Part of a small language model's weights: no biases in attention or MLP.
MLP neurons of a small language model. Each row is named by its layer, matrix (up: input weights) and neuron, and shows model dimensions 80-143. Each number is 128 + 32 x the weight over its row's rms, rounded and kept within 0 to 255.
After each neuron's rows, "fires on" lists the tokens most often at its 100 highest values on Wikipedia text that the model never trained on.

L7.up454 [239 133 165  81 142 125 120  93  80 147 188 114  94 130 181  96  82 123 152 119 128 143  74 130 108 126 154  57 113 159 114 152 116 147 148  74  97 103 136 169 182 165 140 122 152 156 138 161  82 126 131 113 135 184 101  98 127 178  91  92 105 126  60 174]
fires on: " |", ",", ";", "i", "="

L3.up234 [ 95 103 102 150 115 151  95 139  62 140 158  84 128 151 137 132 100 120 131 103 151 159 201  97 176  99 195 114 150 117 173 126 149 134 143  95 142 155 109 211 172 127 127 155 140 148  82 107 112 119 101  66 181 164 100 129  95 172 105  83 114 133 119 110]
fires on: " later", "9", "led", "8", " both", "7"

L8.up828 [149  95 136 156 133 103 165 199 131 132 129 109 124 139 195 103 124 191 171 111 151 103 139 133  90 142  68 170 107 126 115 124 123 133 133  82 121 115 187 139 141 125  86  64  95 119 105 177 143 178 133 158 122 159 121 103 150 147 120 135  66 149 134 127]
fires on: " to", "ro", "er", " by", "ri", "ech"

L6.up334 [ 73 123 160 155 144 143 113 160 120  83 126 139 115 187 202  51  68 114 132 144 107 162 139 119 130 120 111 122 139  73 115 125  65 156 127 145 109 127 132 135 134 143  97 163  90 104 159 129  63 143 186 159  91 156 110 126 128 141 120 146 121 179 125 147]
fires on: "\"", " |", " |\n", ")"

L3.up522 [135 123 105 150 195 143 114 105 104 132  61  90  92 145 165 138 128 132 147 140 126  98 146 158 175  72 142  78 128 123 101 162  78 158 114 125 101 137 140 158  74 140 175 134 105 117 105 135 138 156 110 152  67 221 106  98 106 136 117 149 147 197  86 144]
fires on: "\n\n", "-", ",", " Mor", ")", ")\n\n"

L3.up761 [167 141 112 160 189 114  62 157 196 121 108  61 107 181 115 115  93 102 115 101 112 133 147  54  95 104 170 118  79 178 201 134  91 174 117 168 145 113 140 134 148 146 114 140 138 110  83 130 106 120 159  93 112 169 119 160 113 158 114 121 158 135 110 166]
fires on: " film", " well", "board", "age", "edy", "line"

L3.up793 [141 108  94 151 124 125 112  90 107 108 171 175 107 146 159 167 164  59 142 111  93 119 114 169  79 136 116 130  88  90 122 151 114  96 125 133 108 139 114 122 130 123 178 149 123 111  51 170 138  88 133 128 103  87 100 138  98 139 118 122 146 153  95 135]
fires on: ",", "ville", "ern", "ia", "ian", "ial"

L3.up384 [107 130 168 130 196 148 150 118 175 104 166  98  92 126  93 141 126 100  79  99 106 177 135  94 106 132 126 128 134 130 133 133 139 114 120 174 110 145 152 123 180 197 115  85 119  83 133  90 120 124 161 185 122 133 133 138 129 181 109 175 102 159  87 124]
fires on: "ide", " film", "age", "duction", " time"

L7.up679 [ 82 134 206  90 133 143 101 102 117 114 105 191 136  48 146 141 138 139 185 115 136 182 117 109 137 133 151 132 129 127 140 171 150 163 150 127  62 111 150 164  93 114  80 150 143 163 169 134 156 178 126 136 112 142  97 111 112 147  56  63 122 155 116 185]
fires on: "-", "w", "–", "in", "ap", "ir"

L8.up211 [110 145 132  95 128  99 122 149  59 106 118 192 163 106 110 149 165 117 183 144 136 146 147 172 132 120 201 166 138 113 114 109 115 168 170 116 141  54 162 157 118  66 124 176 170 141 125 146 108  87 111 106 150 133  97  80 127 100 110  86 135  79 116 123]
fires on: "–", " Gr", " as", "-", "ass"

L6.up894 [130 102 108 127 174 125  94 151 137 132 169 118 160  79 107 137  93  88 143  81 115 132 134 140 170 108 133 148 119 105 132 150  54 128 112  95 148  58 150 159 123 112 102 143 117 149 150 183 139  72 161  56 219 160 178 117 107 171 122  99 155 159 129 151]
fires on: "\n", "===\n\n", " =\n\n", "\n\n", "0"

L6.up60 [ 61 114 149 101  82 106 112 136 137 142 132  73 101 128 134 131 123 127 132  97 120 129 160 148 153 116 102 152 110 153 102  80 116 145 140 137 156 129 157 219 149 101 161 109  86 207 131 145 139 165 113 183 155 148 103  86 130 187 133  71 164 124 108 125]
fires on: ",", "),"

L6.up897 [ 50 138 141 122 181 127 140 144  77  71 148 108 159 118  74 109 164 123 125  95 137 121 120 127 164 145  84  85 146 122 150 118 158 124  94 112 184 143 169 138 111 133 143 129 162 133  86 177 138 173 190 145 179 114  90 120 127 119 118  97  54 148 122 137]
fires on: " of", "ent", " friend", " back", "ric"

L8.up712 [ 81 111 107 137 110 118 149 141 124  77 164 162 139 141 176 121 169 131 155 107 129 159 103 179 166 115 121 160 141  56 126  73  64 163 115 146 197  82 102 161 105 100  86 129 119 129 147 169 103 156 104  48 138 136 110 127 149 133 122 139 120 178 106 124]
fires on: "-", " of", "ic", " a", "–", "-year"

L9.up327 [143  90 111 146 138 123  88  57  80 104 104 131 108  54  68 108 177 149 168 110 139 141 182 158  95 125 179 152  66 143 161 105 127 161  95 140 129  69 177 158  97 128  84 118 153 105 147 147 130 155 155  92 103 128 141 155  73 107  75 128 139 113 150  59]
fires on: "l", " ext", " w", " un", " $", " sc"

L3.up852 [ 91 122 155  85 153 123 183 109 144 164 162 107  86 132 168 139  67  96 178 131 154 125 110  83 140  98 140 112 126 121 152 163  91 113 179 102 107 137 132 161 109 142 143 122 179 145 110 147 149 182 102 134  99 189 102 116 129 102 115 129 112 172  93 103]
fires on: ",", ")", ":", "8", " Stud"

L3.up1 [174 119  87 143 119 133 159 159 111  78 155 145 154  55 160 163  96 132 149  74 132 105 117 165 105 166 140 147 146 132 137 108 114 112  86 112 133 132 164 144 112  62  91 120 139 150 120 160  90  93 107 127 150 166 118 125 115 153 114  63  57 111 128 114]
fires on: "air", " Ad", "az", " ob", "akh", "Ar"

L9.up333 [114  82 130  98  90 108 130 146  91 129 151 131 107  75 211 136  94  92 114 128 107 119 112 183 133 128 126 148 112  71 149  96 113 143  75 148 162 157 107 153 168 175 165 129 129 146 103 136 100 122  97 158 163 117 145 128 128  93 125 161 149  83 121 117]
fires on: " s", " Y", " j", " T", " p"

L6.up458 [165 128 144 140 100 140 104 199 101 121 165 111 174 103 161  66 157 141 154 117 165 211 135 154 123  98 144  57 116 110  67 153  85 150 123 128 110  78 127 172  96  83 142 132 152 130 147 143  77 139 139  83  86 127  72 135 105 158 139 149 118 190 117 183]
fires on: "ic", "i", "–", " Di"

L7.up222 [135 149 148 113 142 123 129 159  70  86 158 132 128 147 110  97 141  98 175 136 168 122 130 105 106 119 130  95 173 147 129 113  83  99 120 115 133 111 111 117 167 158 141 131 148 172  90 148 118 125 102 145 140 184 106 162  65 219 115 159  93 167  93 172]
fires on: "ter", "ul", "y", "ke", " P"

L8.up656 [139 116 129 123 167  98 109 111  64  63 137  90  83 103 150  78 173 113 176 133 167 179 116 147 116 146 191 153 106 112 129 100 125 122 156 132 139 113 131 120  87 104 154 114 118 117 152 148 139 146 119  73 176 128 163 131 115 159 113 154 130  94 118  63]
fires on: "-", "ac", " ", "er", "c"

L7.up61 [123 149 162 103 160 122 112 105 150 102 137 164 100 139 190  63 145 112 111 145 162 111 131 125 137  86 109  98 117 103 139 166  80 111 168  99  83 134 132 140 142  98 106  98  89 133  87  86  91 198  98 136  83 128  72 182  39 127 136 126 150 124  66  74]
fires on: "ir", "res", "r", "le", " le", "s"

L8.up857 [200 120 101 131 135 120 149 103 116  87 167 145  65 115 135 136 109 117  79 128 107 110 149 198 111 105 185 141 116 163  99  99 120 119 150 121 109 161 124 161 159 165 118 154  77  87 170 115 107 175  61 171 199 158 100 104  90 164 150 127 132 177 100  59]
fires on: " It", "B", "L", "-l", "It", ";"

L6.up614 [119 127 138 179 160 171 109  92 134  58 122 118 101  96 139 118 116 142 122 125  96 115 125 183 116  64 101 128 132  94 174 153 115 129 148 140 154  90 108 188 136 146 101 149 173 123 162 134 144 108 155 127 138  67 150  82  96 185  82  58 138 157  94 123]
fires on: " and", " was", ":", " is", " episode", ","

L7.up539 [ 92 128 144 112 102 138 114  81  87 184 132 127  78 159 185 124 109  79 137  77 143 110 150  90 177 134 179 158 131  85 124  38 150 147  45 140 170 169  99 139 143 111 202 105 134 184  63 133 134 114 115 115 104 154 146 170 144 155  95  80 107 130 119 146]
fires on: ",", "all", "),"

L3.up328 [174 102 156 198 133 135 161 126 138 115 112 143  81 138 131  82 161 142 138 134 168 155  88 180 143 124 105  85 137 120 103 178 156 137 118 126 124 125 135 140 131 132 163  87  51 102 109  70 154 131 188 134 118  73 114  95 145 129  95 132 101 141  71 166]
fires on: "ock", "ys", " cop", " Time"

L7.up489 [120 151 144 101 129 101 173 120 107  78 183 115 165 145 148 156 176 143 150 148 101 148 132 110 152  90 109 130 148  98 115 173 166 127 135 125 107 125 124 139 128 176 107 153  99  71 129 118 113 123 101 153 144  97  81  91  70 152 135  49 125  76 182 119]
fires on: "ag", "iv", "ru", "es", "ump", "ves"

L8.up269 [ 68 124 166 166 173 150  91 136 107 106 107 128 113 148  92 105 160 114 161  72 144 169 157 156 131 130 144 139 112 152 129 138 137 123 167 165 165  83 140 203 154  64 113 166  88 108 174  96 110 129 168 142  89 111 131 129  98 147 116  74 166  98  68 108]
fires on: "–", ",", " |", " |\n", ":", "l"

L6.up69 [138  91 139 146  97 135 198 125 109 117 131 119 125 137 158  94 114 162  96 114 119 133 138 124 127 144 147 110 167 100 150 203  83 144 125 119  91 100 130  98 105 135 211 135  99  69 126 136  44 142 111 126 159 127 143 145  64 117 163 101  94 145 143 128]
fires on: " |", "é", "j", "k", ";"

L3.up546 [129 121 159  73 102  48 179 178  46 133 137 155 136 148 132  77 135 157  99 123 140 162 145 137 119 134 119 126 170 118 173 138 117 145 133 135 104 110 126 164 104 100 147 117 151 120 144 159  75 134  97 206 139 124 144 159  68  86 159 121  78 125 140 152]
fires on: "a", "ion", "g", "ary", "en"

L3.up193 [108 123 158 126 163 124 138 119 126 123 155 178  94  63 104 151 157 165 119 121 100 132 102 207 105 115 104 150 122 130 134 119 111 187 108 139 126 101 109 161  95 162  84  92 137 155 104 136 173 121 137 178 125 121 194  54 108 134 124 131 177 138  73 120]
fires on: " out", " “", " open", " came", " impro", " road"

L9.up491 [ 83 128 136 109 142 108 159 116 148 108  97 156  97 129  89 139 107 106 124 155 181 126 158 170 100 129 119 138  95 169 128  65 160 117 143 165 120 139 157 188 130 103  39 143 157  87 120 166  51 104 117  89 138  83 160 156  76 183 110 118 131  91 110  76]
fires on: " s", " w", " T", "l", "T", "b"

L7.up234 [142 138 145  60 213 143 141 157 137  90 116 115 117  87 112 111 188  48  98 105  94  96 148 108  92 166 125  83 131 162 139 108 139 152  75  36 115 144 178 123 140 141 141 167 139 107 159 145  93 135 135 165 146 138  76 155  99 141 147 154 135  97 190 126]
fires on: "m", "us", " of", "r", "pen"

L3.up525 [119  96 152 142 126 160 109  93  76  67 166 153 101 148 141 125  82 162 121 163 104 140 156 152 119 137  85 107 110  59 138 157 150 152 148 120 141 155 158  99 197 146 144 125  86 140 103  95 135 128 164  80 109 129 131 119 128 154 111  71  97 155  69 106]
fires on: " on", "ix", " Hot", " (\"", " develop", " without"

L7.up1021 [106 138 148  58 125  38 119 154  37 135 156 151 153 106 139 121 147  91 114 122 125 100 189 155 112 112 162 133 138 167 183 174 102 100  75 128  63 121  96 174 152 156 185  99 132  77 104 146  94 136 148 133 149 111 115 121  87 142 121 154 132 159 115 153]
fires on: "ew", "w", "12", "R", "T", "il"

L9.up384 [107 108 116 136 116 120 155 162 111 160 139 153 130 129  66 145 119 147  77  87 120 152 123 119 125 139 143 131 132  74 108 107 170 143  84  83 115 139 182  94 146 139 163 138 117  98  98 142  74 143 104 117 141 111 129 116 117 164 126  70 166 128  83  80]
fires on: " in", "0", " hold", " over", " out", "ens"

L9.up329 [ 66 170 156 117 129 169 150  79  72  87 159 207 105 149 127  99  80 129 135  99 135 174 142 103 108 119 105 177 164  97 118  54 143 126 125 141  79 130 137 157 144 140  77 139 117 156 151  80 116 129 166  81 151 172 115 148 103 146 130 164  35 147  92 159]
fires on: ",", " m", ")", "\"", "."

L8.up4 [ 94  67 156 152 120 140 145 101 135 123 208 148 100 177 174 159 127 140 117 102  63 160 147  49 122 128 144 205 151 105  95 151 103 136  69  94 121 145 145 152 122 190 218  95 119  98 110 152  82 121  87  92 157  93 162 112 133  90  73 162  92 181 115  97]
fires on: "s", " was", "'s", "As", " Res"